From a checkpoint of a small transformer trained on Wikipedia.
Size: 14 layers, 4 heads of 64 (1 for keys and values), MLP 896 tanh GELU, vocabulary 2048, 8.24M parameters.
Architecture: LayerNorm before each block, learned positions, tied embeddings.
Training: a variant of Adam for these matrices, 371M tokens, 5666 steps.
MLP neurons of a small language model. Each row is named by its layer, matrix (up: input weights; down: output weights) and neuron, and shows model dimensions 64-159. Each number is 500 + 25 x the weight over its row's rms, rounded and kept within 0 to 999. Numbers have three digits each.
After each neuron's rows, "fires in" lists the words (lower case) most often at its 100 highest values on Wikipedia text that the model never trained on.

L2.up776:476531529532499543506548488473482502454527467526516527470447527504508528505511489464533483531520519461471491480509477486489498517526474521535495488457474492497510549503458512492475509515464488495536476490495465507498506479535538522541522453472463470496541483480482488495490506472549458459
L2.down776:504490478532531488502485448520457462507477509514508464491532473499464490465467479528522505494487470483523474497485543531458458540493458479451495502542502548451497446519493514498512447545547495513490533533475534530498523510496495516458513499483486505488502503527479511535476512509448544523
fires in: "after", "party", "in", "on", "league", "during"

L2.up395:525472554482466493494495523504514459508499486528466466496517498513506536541481546472527490521497529529483462538496517501497503481479482520504521507484459509512479541487484449507461492536462506481501517500494545499516507498472499512547468534522529526529528456469472543476466495513477538474
L2.down395:514492426492490481502519435494511516543525510474533508470491502500465440501509507487498481512519533477568494465494491466526510480537498479524444528511502447483496476514504527494548476508560462480487493479479484508474481505484531494478520459516502513466449506550507463523499508497529480551
fires in: "where", "case", "cases", "if", "stanford"

L2.up287:509477490480511528523478463522522472469533471528462535460501516533524467481500508479504539510472508479475507520483494462544513465520522541463482479505438463536496444530517529531520541490489518477524477516492492513473472483510520520509492529523483512503493529516507496481496484513475497516
L2.down287:494485514493526500510477525491511470480485503548568527528478483537524505497493557420511477486520523502522507475443519480502491493531479525472505530518490540494484469475502519492495503503470498521521474495438501498473522493491578504491492503523459513502544492533492515458502481507510500491
fires in: "season", "game", "games", "program", "seasons"

L8.up115:541497510458497516487487499531464552497479523532497511514509521509504507501488516507502540502481520545478437503523443494502531474488459528477512514509467456490519509495499508493475514503502457516535511516480538490466530506528476525565512557486531495523483514494468479496487486501497500510
L8.down115:512463503490507501469484511480520497502485505463481512483491498528521489478473506503550485507558504512498539514474548477499518475496486498511519477519537501515510530512477468466508525482494489523491524502536510536484500483501489438508495487518467492507517483547531485517475496486525463560
fires in: "where", "when", "because"

L2.up539:428512464511547510518538528517520491483485523496523452500497505514443524494508494484510495479470468517502489459491497481500556527530463508504549488520557534471545498452524510530513499525477479508539494502514510517535512509512494493504522519509494455482547491523500477504480478471447485498
L2.down539:488483517483510497476481482482466489464511459461502520491549511491549523505499576512483528519524488500530491527463510476497465521505471512499475503496501485528465526516498497496489466454487505491461486486513532486465500492506499527491539517495545517534499491488572494521495499506485493434
fires in: "years", "name", "year", "date", "notes"

L9.up237:488456518450504497528536498452508477472520525483446482465475498475485449508519500499511511498457482497521466502482509526526501460494539514508492454500528515509431481551486480484461492497512553469475498511509477491529544517496465470446507475462500488522437526490471470493468518508496489512
L9.down237:458505509520461519508545537514496523452519480518497503530519524504480485504527517535530524539540520491513478456477475490501486461547496493487498504434502496514539500543462524520477515521499529510461469462461489502483508524528494515488512472504523509538461495505504508461494483479512520511
fires in: "over", "in", "premier", "short", "family", "premiere"

L8.up8:536493485512539500485522537520449516502516517524483507506535480495490518523470441508472480493537492523491510531555497481514549521455463512470482469475500530457491478471513492480503500472512520563491507517470523530540504548531509481553452486496511514503489488472522509532458503476536500492
L8.down8:486514517473512529507547529517547504520484478474505433544543511474510506501478509509499539543539540464489489469539538462523481499515566491538499475530518488513473501542449491537494465509506450462483474483499487539521485535491451540510520503502536484498473488532504500494535545521491459502
fires in: "as", "in", "with", "at", "contains"

L2.up181:529520529525521480524512541507491510530506516449537490504550537526478507534501508460473534472498509489527537507530456466458506516477490474485519508514518457476487464503503486528473504503483484509530505523528519476498551509491497485521512523499494519496497522532533492490515524519502537485
L2.down181:525500502463546506508447468490505569482517555534490537475478456521526482521494507535509474503497501483503513504502528486467504466503513486511500472491494486446481580522488527485494487486514520504488501498514483497479477523524542546463487503493493539535517481441467494491500519468487453525
fires in: "that", "such", "3", "25", "one", "27"

L2.up633:471518500461516514531459526485501554532480564473458458461498510479536532510492520482466469466498484487494519470517491530478484508516491484440466493518515451472486553523500496488521470479512528492470519543538472475498478526490480525485511524523453474529480483531518488486468465513500511506
L2.down633:507507506521495510490533506462488424500480449526537537541506504495515532545479486516501544525522508510441490518473463489521506534470527483547520530469480530520506442500491467510510514494463491514510482486463519529542488520524481482525455498503494495468506544489516521537494500513507518501
fires in: "university", "football", "playing", "plays", "play", "footballer"

L6.up825:481483504495511513468493491446457546490551474478513507510533515439481488494506504481523531538506534463527504478517497457503527494532507541506496481490507479505523520507493457473488495525491508521518474521523445478513488546498500552551524516507513559486518532455520462518460534527498462494
L6.down825:529507433555488504475514481524493529505511521511489459553496488528484554477522521505533526513513535520496545500510438515553492541534454515495488492496530568517497484505489456481524479478506479510518506477491493492486535486498476465521500493491450482512505522492498496485492469496546501507
fires in: "in", "early", "latest"